Weights of a small GPT-style language model, trained from scratch on English Wikipedia.
Size: width 768, MLP 2048 SwiGLU, vocabulary 31123, 129M parameters.
MLP neurons of a small language model. Each row is named by its layer, matrix (gate and up: input weights) and neuron, and shows model dimensions 560-687. Each number is 128 + 24 x the weight over its row's rms, rounded and kept within 0 to 255. Numbers have three digits each. A neuron's up and down rows have the sign that makes its largest values positive.
A block is one neuron, or neurons of one layer that tend to fire together. After each block is what it responds to, as a language model described it from the Wikipedia text at the highest values.

L5.gate1526:107162126140129117096163165135159142104103185131185167117102096136140142149140097147164147131152127086122181095129107148102140096150083131167136128110116122120140095150122117125139132139155110118126115112108113133114120126114126172127121086107094112160138118133104113155127142194118137181110179127096109140103165120118132121138115118118132168075147131142112127131112147118110092155124
L5.up1526:137125132116153102130118125115120149096080142095133098121098101150160108159115114126146124140135143092131170092112123148123151087152155139112155152088133124136139144107185156102118104170111092147117173164115124129166123134125097125090162128120128122103131158106128151151113152129100178167117153140094049105150121137110146096170099140126107155120125185127181152144083138148114083109137
L5.gate1957:124145131097137125140139158118162143169130149119137143095095079150145154132152130132121133157110119133149117152130077139123130140143136126091087141143099116120088114144146088084133124158136082187132128119155154121094138128097118128092097124153095150157103178163118121109112137116148120126121153124133159122109123150152096080171133106134148126133128092102100155139162152139164121151110
L5.up1957:149121127065125115136132111143168123115144147137157151102112126140138150184137102120105146116121138127148136135131085131155164124150169092119147130155153131102119116169150162088101121162167058114091113136099125091132113174136153139077110127151126117162127141128125150164141093106153143124076126137092159153168182122117107127156108122122153163111174122094143120115150136084147159157132
Responds to: Split first-name endings. Final word-piece of a multi-token given name just before the surname, often Spanish/Italian/Slavic, in lists and tables: Alfred-o, Joaqu-ín, Á-lex.

L8.gate342:162094114116093116098135144117137109113094134135102148118090159088114118126124117099149152116129166082112131156164141118149098130104088107088108122109125139109094125134163119118154133126110130180101073105161120127177151139072089135179157096144133133121094156108135145082111092111103143130110129110143156148096128111099116119184140148109166117148134133161113116135124124096141113124156
L8.up342:124104090135125171131121143111119094110136132125143090137151102156108145107133090113128133165117093110122149166149125135099113132065142121135084098119120125109106129111121117142172132157082135108117150150143159123111142125134137070109149155124104112107120122125113132089139161136095132131117101112097119182129129143132090142077123118101173118135136139134114106097171064104118131159155
L8.gate605:158109152096151168125124130158098109120115111125137109188092184129151077104141162128137144146116125155111151109154125123103101141118128143095138116134154105142130162129149095077129141101100121106147123116136108117091090136126141178134123102159133096105082126146093127116153131128139143144123176143083155142128095085130111109131119137099098117103124159109109165102101119121133158130167
L8.up605:145124121150128113133156083114121125142092133134119127178148152151134155114151126098132159112124156135113126114106084090131148117117134113081150162134177145125106151144121102095129120091138114133144153084124128157125088161159135150138117157169116106107088112106088143097108178134155119142136162145161145136127119124139134131135122142104146116136126154102103151127116118104121114146138
L8.gate659:122117120164146188147110101115108100102171132106094108130101103133105086121133148097120142090150145163098143139117171143090142129131128125130115136116095110125137199124094158135185124096168135120183181148153100136093151158119089126150142104107140142110126136134111122162131146117113084099122144149113154122140106137113149124162162152122133135143132151146142141123116101092118088139106
L8.up659:166099154125146138134136117157121094106135147100124122111120148142158167139136121096117126165128157119156154131130112121120126089129093133126159132142169092108106151082124127095114142116163109109148171096131133133127119082085140118138136127135134147076082147146128130104105156138137106134118148130112133145102123104130116139121121114141154157123127124150109158118126156139104122105110
L8.gate1163:139128139099169143127154118125090167125173122133128105121122127172117153097182151139099116107109138111158137162147158120083103150133071121114133170174115128188100170149118111131117110139095146133168110117095132152104131165073102092146131140120159132134066133153117129167116095101124107107147120163111103126103112132140169109104128135143138156147132108091114124095104140136130155132127
L8.up1163:121154117181112114132119109123174101141141111145138103089084164149142133135172100122146100093134174065124135069147134125111134103107109124184090147153132110159095154127124122144138152142134118117141102144161117160129127134149138138074163137113113131091089141089123139102094096138133134131102164124126158112135162169157100166130113122154117118140168187106104125140133128136161098130142
L8.gate1486:142178088147142116122149120105139099154084158142141126104131144091124128100156098129109110168145141108137133133152147123117135117120110124183101129136144111105138104086152149124147167133147137143154149092142130138120110122118153124158164147144117118163139163143082167102121150145144127111122122116148178132113151168130144103151157124143150132103160130111139178118140135170125117145140
L8.up1486:126149154120109157130127104157146083131113127124122136114154124134065131125074147108124114143090099096131123142110177113149102177160125153109117136105139141133145118152141101083136100095169148114142153167126135092116114148107163101076127153127119140122145161131161104133089123131139138140127134140126105152110108103141105107158099156105090079097173124121102099129116119123091133124113
L8.gate1705:130140105163140076110102118129151149078164090142096157103105129184130092111162139092138133124154106128152167145135132118151098134121103117126120203131119137155117135123110100059142128200094138081108081086105131167102108125156130121150155153052130105097142169129118191113098109095132143128103157116092098119092090139137059101128094159136158176146113147116115167123137144116094144116084
L8.up1705:158155111172132134122106142177167126090159134132155098104112110183137111088190125107120129105119139142149148131127154172119113100138125139134146157125094143117065143129111081120145143191082132143149114103129122107134104150142093113114148145122143116138145119137113136136071144112115180181109153140106101172111130134121145107136132120092145132145111146080110142102133108121092117144134
L8.gate1749:096126140098122207143135121111103128092099125131095126173091151148117150131120191167123099094095133103149149166152109141107116110122158139116123181146124110129119190094047133110099144141127165152131117101088104182113111077064121132178157133102134135147124116152121138146105086163101112134112133153093143150137124132139146149096136089150158123129088127152099144113134166119111088123126
L8.up1749:151145126152104154154117115123159147098140163125119153108115121122177106087116098128140091115092150105144122114144138150116116142097140163135122148115152095148140148128106104107084161085145141136152147102150091183095170134115138141158126112118161122113133109143104120094090118109129113160114166109136109129142100098125109089137124140143135112191100140111113170095088130124123146087103
L8.gate1765:151125108144136130131138125147096128125136138117142116126130144144126150136125118133162109118126113103131145127151126148163150132157134092128118170106114126110214140113148133101107124133162125113136148142143116087111166129128114098110131118133156124136142149102167119149126195108125100178111126113110091091073113153172092095107136100159163173133125132120154108130105074140148160142107
L8.up1765:155163104169134101104139136137100131104135085138165108139112160145089132114127131096159089115111104149138115098104102117130167153127122147183133120152138108159106177118128144135035135115161089137100131141090152119110107155142138135120079122145101101120135120162100125148087132156117101141146121089121110155131124093107127110108135123111151135162137110169110150120135139138078115092129
Responds to: First digit of numbers. The first digit of a number split into pieces, mostly the leading 1 or 2 of years (1975, 2025), plus digits after letter codes (A1, F9F, Shimal-2) and table labels like Team 1.

L10.gate658:153098090127142115146148148125139137103132127172168144079099106134110111144102173121150135156126103145079135121129145125163109135113126131135149184110149124122093134147123107141134150166132084147127191155127126162125138097137087163105158151125123150142133101120112101151140103128121127130141156116120164148126078142130126125162131100132116149130091121122136111132143126137123118120159
L10.up658:106120175127181110132137168149082097127134116136097137126131120130127128124115131090082070107113093089136127105071145154126128147100189128087118189134114128096115125116108112105120103123171087121138107119127119145117105111089148105153111157134153064123125102146107100168100139152120145107150152136117116123121133106190158081159145136145080180147104105125151103095151124123129149095119
L10.gate985:117119109153132107106121116129098162127095180146174173088136096073084119119149114163126153091113139169068145119123138144121094116160141138137112157121108147114118136126151126100167153154126152176132111151133136112126141132141104123131169105134119134132117125167099148116175135113165136130146163126119121157154151142097148120144137160127124130089112093127106146109120139128136115106125
L10.up985:139069107146155115111166118098155155152108154107149164093173120110109116135171167113158123159071157110138160142161123103167131113128110144129175129093157129132169101111139166074098129150119192157134138127132145095151088148126119157095120129102091158135119143129136121089141159126192120093127138167164110125162165160123111148077106142146083093088142121151135106133111150101138126170088
L10.gate1677:104091127116133147151101167109131117126119123159124138165162103111124140126128129106133057069147145101145137112168159143101096140122149164143171142122165118117147170145142122141151137119151096145152097135123139121152134148111136139147151152151124096158157083109142127154161116129128112106152134148132112110115114117085134110117116129126142190121092147124148171057097169141154152111125
L10.up1677:113086109183146163109098152126105111088113162077100148108128142110099140111156112129136089085138193142161159112163117175079118103100131148143150146131155137147138187147133085147115151095136161146153112142116140147109155102115129132149170111109086132169138139098104165105158163146160060108118155087114162100112126125130145148122118143156108104143131132132137127125142193081116161123155
L10.gate1802:109091117183086134146109122122100098083161154136088112121141085118150137122090124157133145079117145105128110105123179113149094140137168125129148151103152103107132176131149137136087182096116137140152141133130105148085126124153134107083113118065137137100110133147139167142139149083175168061133143131082123057169096121125124147069083147141130123127101167156120130160133165126123086144134
L10.up1802:118110147093112127076174139128076091133167147150110182117093141134143132143086083135130154094113145123102123166135132157172147122140119111123119131142107120154107128149102145142135189125160150153162129134132143105114139160137142187178118159121085156150140125150133113121099100099130123102066135124117155149116119133156143126154094105107162132115090143121093120136103127095148132143114
Responds to: Model designation numbers. Number pieces right after a hyphen or letter prefix in model and designation codes, such as A-4K, Ka-27, AD-6; also route and catalogue numbers.

L5.gate479:117150152101111129137148165102144138071125160140144132103072105122131116134104116141106126109132105165109112078106142106123097121140106107108094072159141125136092109052118108117135116122134111137115169098143156113090127134154137106103144138126122151146120113127130122137125172163136184120148179112129134090124153136108107157129138128171137092109105156130132127120118126143156131171132
L5.up479:151097132163133127125150172132139109114139107138132152143116111179192101122113134145100135164132147139129183165136140108138183126141111121153167126107068130111108148142127124187144127151158171115156137136140113180086166151122177123160131094138150147150127136121125130165137123133150130094127108100123159117110093118108144150120145125178136134107130159119113107143153150159112145150174
L5.gate1102:123129115130131082079139164096142075127118143136172079118133164169127141150111101128163138165114134172139099108132108112120131095151147149139141124116140104126123149098145116142121111132118139113069136124138108138094131115146131061103146127127133129141080123118136099092181053168115127107155106163173155131131141128144116131157129118129139136135098089110132100119082144185112083137086
L5.up1102:131113144107134122115151140101121098160164167117183136141127100167115117147146110125132134174088099138138103133119138152145140102150161142125109126093116107113129174127137100124131130134136132124092143091118095130119137148134131072091119136084086130105125154109065113117166178150113132104157137171120132112148162148091148105137122106122130103143172136183117070118128120148101134098113
Responds to: Word-initial cl fragments. Short opening fragments of words split into several tokens, mostly cl/Cl clusters (clashed, Clive, clue, declines, eclipse), also l, tr, Br, sl, Kl.

L8.gate438:157128086108140133125141138087138132088165107085134143139101162125180072102126114123142155132127161082127104141115149137145104101106124161147115146119093140118133123154124139085085153112105107153134115094139121143104092106112160189063118089121137157131111135145100136176093075167133162124113149130149087133072160134156126120106111130125133124083111112110204121197134134140106126126127
L8.up438:100170159142149135159155147106117147144136119118110104121099117141126137100146107085145140147187116119128140144128168146160108127124121164115172189138139069170112108131142135130122147129121161163083106112150118104114131120152076116149143152163130127131109120162123108102151175163087129117150154100113098086095123128161121137129135102116138145095165137133137176146144082162117097115103
L8.gate837:124125129139105138072165146146165139112119109111117075138109111136163123109117130121157128134149178097157144102093150163160107114158119132146157154133099127121094128132116153123172115121129124142124149146124087188131134106091124157129126149135142146162114105114138107127076142126123164087115152066121140097103145182104132123075116119129147117118103140125130118118140129132093102117105
L8.up837:140166104169122109123153121125162130134092151083135106148118156163157147130117135171164126172148108066145153110132072153158137102171108165170125143160091134125101094155090102154143112126145138134103115136120142168111091140144145149092104134121106152109131130174098130143104161169139118110109123113136145169124149167104094175113084114103105177100166112127159134148105169089129111132088
L8.gate1053:103134115109128167120151116150140098098115156120119122089127177126103156127181156151133137135141148096164140098145116153095116113150116119143093127164144179137115132154131121148164097132120105155138136145170109140120138124117112161105126119140127085106141128128132125122104155184112142116102183164104136132104126153123078133122092139109127180082099106114129145107134110093130117124143
L8.up1053:143135144162109163081098121134146171147106126105098127159161128161118154105106165157091119134170170100156153100101122143151100140160119139132110137145117107120130091106132129094149125126123118095129135140137114149142126092137101177165091175194103166132114132156103130120077131130105112084111114118117093151123151103127161116130135146123123100051144124106134114093150112127124139148129
L8.gate1122:131105137142128117099151117142163141149102136142154171133131102112146148147094155154122089093183080122099102135116090144117087100142107156089091138152130127098122084106127117146125117149123107111113148126148177149146156127094137127157145141168154154152117150139192107105109124148119106140134135146159127115133142139152144123122118123124115132137111167108147138124067145124122087092141
L8.up1122:149123141079080114141151134126121130107118107123110093134169119116117172131104132143154103097146135101105144126172128112135153115162091063143126122116082125169110090135166173109133143135124082114102156136116138152107101121125130143169114162130164134133088104147114119138124076127133079131125123143136104129147131101110115132144113122150083140125134157165133170113114104156136117115113
L8.gate1396:158097150115116127152108158123079152133129088106115117116117115118136143124091132145154162124152116084132128133161144112103124143068115152135108127176121160194109095103116170121114142133132111129114133121095076164160116126114123140150082110049134076121107136117101147112157138160123146118090123080083141100157117103150135180130084128116131089110138129150097122120138120124101130144093
L8.up1396:117121109160100110114134138142126088124146115108106142121131137128131112088108139133160156110151127138109125148132147125140084122135134150106118137114094123152159111158097116176145146107166135136129110129115120145089124129116162152057115116113148152111145112084096071149089127151100105119149112085133127073115113157125145092078130125117124120118107178172143091142149097093097107138142
L8.gate1426:139132098113128127162128135154154126137091136127163126119051105054128132142086132164117166111142109041144166121151113127088112141104133132124107132100119155104136115110178146137172114162128116136134142112128132119098088131168160143068129140163127157128133147144104102120130113138088155145101147150112175124164110101164082122118144149104129109106168124090135123160139117132122115127114
L8.up1426:076180112129145097152159166158144117143141137115118117138095095117146127114123088137145157152139129088171169086105113174102127114147172079131150126140147142123105122135195127135138108188145086132103157132161154154137129135126150121114080131141122147137169154149139104183099130136091134119090135144115129113138175118160091122134148089084094126108147149128144123091119099147125100101138
L8.gate1664:129134123125113131133129143109122115121161089115115110174127142111122102144128113122129150152157137102145142136155118178107143128167119102139122141116142101108127127145154133112126105119167108164100159132122099138106096123090098146075116175132110142130120107114115166150118169114116103140154102065104102133123138143148113141099091116111123155120127146103145168084133106122112093119123
L8.up1664:099131113130107158185139133081076127126123126104098124139121139136153149126146086132092150141129168109121115131144118162136119106123121112154161158132142097119135139094102145118148094153156133143144165120128135116108090124177118146100080136133139137120150175126144140135146167182049098114105131116081135123106138095109138110134105107104157118145145125092119115110152142108124154134153
L8.gate1807:131095097108160138099101141124142146149118151128138123125152144155138166159116117129122105126115138078112152131144161140149151155141123116129108130136119124176128105133136107074086165157143110127143135101134157142154100130109106182085107172090081119135155083109109099125136099119129164129122153088113095129138110112138146166117128162104113108093078160102160097103142060131126164057128
L8.up1807:145095131087131150129111123143125132140156133118075141115123073138153115092151119114109129124155109077116105158177138108106158136126140118131151127115064117111144138111108120193114130105157114139102160088117109169176117143149168153111157090158115192070116176108152128118155178115156129126080158123135145122111095158127158110103088067146126172106136156149114155121195127126111118140129
Responds to: Given-name completion. Final word pieces that complete a person's first name just before the surname, mostly in tables, cast lists and credits, e.g. Flor-ian, La-ura, Ced-ric, and whole names like Robert or Brian.

L8.gate5:121134087104094118117123143142120126114112119113133107118114125149124133164104123136098175076127133166089125105133170146127073135154146098124134162127122137150138133165116124115090128116110126104094162157172164125173131146103124112130140131106132143129083139134100144163128109126124124115124187163160082152149136141145146194123086155133130144092132179178148137109150125078106117116126
L8.up5:152131164167171137113062083134118119120149106127123138080095122120130135139110109138104174125117093132135138110145102124121105142091090121155115161132108132133099122094156142090106110175143124144140092155121131117121116157150171145157158122125129074136106132153112070121139130135150124111114125154111120154147149122126150101098086153120157153087132166136136148102120155137149095147076
L8.gate121:126111124118126179129126124081155139143129126112143065076098144131101140151152119123146156090139114136123136116137113116158035135119098122144125119124126079102077146153118102138126118124133134104080154143142151129177179144133112131183141142102120094124083108124076095110145161177125137129073113091134099095127145136114053103114127157136127145126121148138130138138113161139096090137129
L8.up121:064140122166145143140143152147094100116094123117128156114144117117119154114096133121159138139156124147151139146136080107152135175131128110157096141082132106106076141143114145127097140182172165104116152131109138080125156166147142130116147128142135093151082145090128091137104144131143130152092151063176077111141098137119129158115113096090118131108135149109133139124135154159113093143113
L8.gate488:146124150138091073153062139166105126117163149124137092192120101112129146118100157102134125130134140130155164170105119117094094129142132127127155140189135099110126135160105131091127142164135144080129142136138099164113093136143121095099147119082151130173126138142188156129096136096139088155161132185072067141179094074133151149064150111101105125137128141135119078108134134119094096142121
L8.up488:125144116106150086119102056127104143098092124076121136146162108151094113125104135106147167152129091105127094129150108133139130136128121130128116139134132116180176116132108180158102170204120138110130153150128145135110135130138099127106192118109115128161131110151131105083102131151142105142151074126129119087135123128092104090104094130122117142109120125108110143131166102087122155146106
L8.gate498:110131121085124120095110140112102118139115132117119082120154084124129133151124135076150164132107146181075113146179095122103082128130156138117115144128151171075156110086134076124116153130142117075148129138156074150129142113130131160111137128153193147161105121115122094137143106087082146122127125118125152159175182134146082110140133137146109085142110128151097145122150127129115130154144
L8.up498:130171126153133126093179160132082088140148127111146154130123084093155140115145153126104080125090120096104097141177122127096111172106104133133126101132158143159108131137131136131132131092176083127127165164170129147148113142114111105124116138110139102135140117149150122115173081132106112122133136070129176127100192118092147149171128079146104071137179121158108108122147117125139061133118
L8.gate767:135110144114124129088110158088136134154131095128138105151127077139130100088097127127136155156133151137153124162146104159096130129130155122111127115134122117138093145091133099119117149118108157152160132151160117127127156124194164103108121135153115105151149141135088127109146131107111168144173104103163087089150108132135132145125089094168127109134110142110071098108168135117147129152080
L8.up767:138103158141104108124130149097132102133111138124126117157101117087158165112121095150176170117148145129129122124172130135155152097153132129146130138128158163130112135082133118128064140120097131117142151137082097143082140146118133123141129156127118143129133135111107129126152126098132155120136116114155117097127116135101159119133118133104152087123143135149106144148150147146181102113141
L8.gate1083:171086145076155125151119129096123147154118076113156149144127133155157082098119132107083132122149097169115124136124126137125105120133101117152156136126120149140121114113103086114131165099124116127144122117119105146087101081097099124118117144088122124116134134102142123097099132106137092157123132114072113096142138159152171068119137144183160134180098087119154088116138107150154119114146
L8.up1083:131112143103143072082120140150115154113143096155143124126163131146140165110151151112106165112116108138108080117162135112093129132138097130122133135145096137087139109165117129151115136104117128084117122104127114131118116126167141172117099131118146139138173123122140094155156093129129081120183104171133128097125095126147100099099133153150126117119096100142134163128192110166143166166185
L8.gate1345:123130135143124151113150135104108121118172147109094071127144061138090075127157176173139135086096138147125124061170111128159134140096157144094182134143129114144136185111117129076117117181128144132131144127152144119119133122149118149140129180155117174104160152140144151161138117157105150096146119177144175191122143120091117118147125133119083135142106175118117129155181153153121118133146
L8.up1345:119129133150137168093122116149055070111111128158093137110072123137098155135097139125178132126112167142155170122099121135134182124093145180121145126122131119134164109125120154123139126116091161140159087100109116094111132139136155169111100166141124128163141112126135136107086106156160149151113104137134123107154145140126124113096095140119159117157114151105119114150121128158125084161137
L8.gate1876:127127151098127105100103161140094131105103121133177137113102122123089116108165119138181132138134136127118144098123087136186087131149132100138152126110130170152119110160088113133161149077155094121118119156127116094116192137121142110133140122156079101125103066151141099110153126130142100098125144119120116107152120106118101108142094152092154147125130162140112143130153093132129100124093
L8.up1876:120143150171205122139151128132134143088103147104117137141151127176081135136122182114162154120126119105142143123128086098119115122125123119114169142160143119136106124119148100117127172142150153124084139105137092099090148159113168095102130126151139167146147145160140147114164128136112119115144090136122069113150159119112179130135117154142153132115131130165094092144146142115126131158079
Responds to: Early word-piece fragments. Short opening or inner fragments of words split into several tokens, often cl/cr onsets, as in Cl(ăbucetul), cl(ade), Cr(ustacea), D(i)agnosis.

L10.gate190:109137111127158131110128137135157140135149138115099129086089116191143095100107136131113115128170118137114122096113111128114112103149110126089086134102172097126118088175160122088151137167104103149130128087109116152113149119148104117161159142123128086126117099068122155112136096180145148084122109150105126107137159145123081120101059136151134091155118143116091154112170125126170124151122
L10.up190:135105171144118140146105060096144121133127122127132139181088126143179117167130150145157103079146122177127123112130111084149129118116124168094110144133124117137118164155138133089116143178098099159107121149110112100095125140149147124097129136117157108140140107120162122144186133135094120074140143104143131113079158140101113115114130135186158127145140129123150173141120130117077123123100
L10.gate341:127104084166134155169152111118135110105108167125113124096135154158128112119131116124156120081167095133113146118132090131147127122125153134175126110140124150093138132089159086148153135102165137159140148125138122099112164133142123133092061119093124099128117099159120081083149113141110140129154121107126077115179200082126130092127100115174083123122141149086128098133124117133124156117123
L10.up341:133071113119133108181153148116152145122120083118080099117108133112142146123152078136098123148180113093109132105162167109157122153121100134101117155147120131128134096128128124151114123157144147103149135121156165120133143123112163117125131148096096146107101145144079144137137129134118120092135129103155112157098098146137129136141162125126106167127126177147090139088107144144109136142127
L10.gate1089:105127140118149126118125141094159140124113142163123148118133109146134114122125095103113117171128140115101119118150137121088120105167089143149082128128116069129145127124186129057096109129145145095128133144105126105126122102103122096130131135082091131121126121166123153109126113142139154139097146091127140145130146110109182150116054157113108147105108117110117140120119098109147168117097
L10.up1089:145116121104163154100140160129127135123067136138125138121166159161137142129125131106158150127136132097126158107101123119121142122123134138158166126108150134070133146134048141125132089139116131159137150185094125137071138158092111133139128108090120113151106107128090109140131144127149153157143139135120098164152144165098180181104125099162091157152150119110090094117160121153155127145148
L10.gate1787:136081127147140183133176127117139124114134150111085169114134102095161145125132126111120152086120099185071147150150124148158135093140127092133109143103143132160121082140165142126159142142127102122111145142117092121156130109135185151175136117127151087124088106155161130132128088136149124134133145134136152137090144111135120133154109107135134093100163156107112139156144093086136179135135
L10.up1787:150127124129108147131135135123137162140110147167108162148135131108122089094089172127155120073163161113127110148130102088143122116113141113126142155080129134113161126130115127108111127112128138108099144125119123139139118140153142160142135127148101103156098123146127147134122148162148169118137154121198101129125141129089109103114108135132120108102086195127134108145107097144147100134107
Responds to: Mid-word fragments of rare words. Early or middle subword pieces of rare multi-token words, mostly chemical, biological, taxonomic or foreign names, e.g. carb-ony-ls, C-y-athidites, benzodiaz-ep-ine.

L10.gate544:086136164143104127086118151163146105117126130127140128139085130126118133101115088115119122136124122118111133136109125138139118101159160139102144132149122094166129101162142127148121135148165091131149123153117118142130129105127121131162159103139159150123102145124157136166114139136112151129089148118142090125131166116119120099167121157076132134102146140117118148102147139071090135126110
L10.up544:091177110134109116135101153120163128127157131130144079099111145151121109119087102079169077154131152094087125122129118155053135141138164150125125139116132123125101111136169112127148137139170116110100148144158130146108131108119158155115127127120093130093083168094094102140131127157116130133121153086088161123127117120122174131137098130124103102100119135136122147100158180114107141103095
L10.gate737:148137157115139150100177112147108126113119171147096138121085081124120153156114125111098122146105123153154094148117126134136115177106135126122120133126134117133144135148141073123121133127131138103122124146160103126107142156115123147151138129142137137128155115143094112135094115135114151150129148106109137138111162154126109132140076124136083112107071112120109128101163109129113114103129
L10.up737:159100155119109139103157154142080165130134104156129127101134144102115135110093112106161099167124137138132118129116136091161081100166153085175099117120113146166122081165136104115132139158127107145135177154132137138131096123107132148137124148146120098148155083133139071137080100134064095137156076125121132131141133144155103137153140123113082130119126129113162168132160086112127105131151
L10.gate1397:142130130106156127124159134090124118085121106102156108118133123163163153134102125129120087131134107170130098135106083138129110087131141155108079143120127137143107169135150094113152136118114132186129171120109145160140117123136116142134107158113117111093130121098103115149099162170104117119121151112101122152095137158111136142115123173157160142159147132125143128076117105124106150084147
L10.up1397:110133126114110123123102161170100152104128114092123115134099134163141134071154134108142108119094116077164148095147126104160144119122128121174121146151120111125095149154160121125147075106192107171110134143141131134092134152191103149138145096119122123117132104173139120128148123105123137131141113085130148124084117134140110127150119137105117145088138154102148119114162155096120094131109
L10.gate1699:151082084113128121111160130149172148078133101132144109094131127138160109116110108062099136120099143147119153149131110133119144115184126126129096132157135125158114127088141133128144120130157089142120134137112165158108108128140153126104097126099124148191152137115132114119084130139141122117112098083117173129161118103120149124149129101128109084117107175137150119133125136136132132116144
L10.up1699:124126136146151117130171145134129117145119150098112128102097101149135070131139156128140127121157157091149099122123112167143068080153130110143112128161125088160131171163125137101141129157147118120138141121161149146172151143104144132170127162133142120081142125104143161159109101116143151129112144144153135153102141102126142136090138123141122118081151127089130149135141082104113117163170
Responds to: Mid-name position in personal names. Fires on the token closing a person's first name or middle initial before the surname, as in Rudolph J., Al|ain, Cecil|ia, Park M., mostly in lists, tables and bibliographies.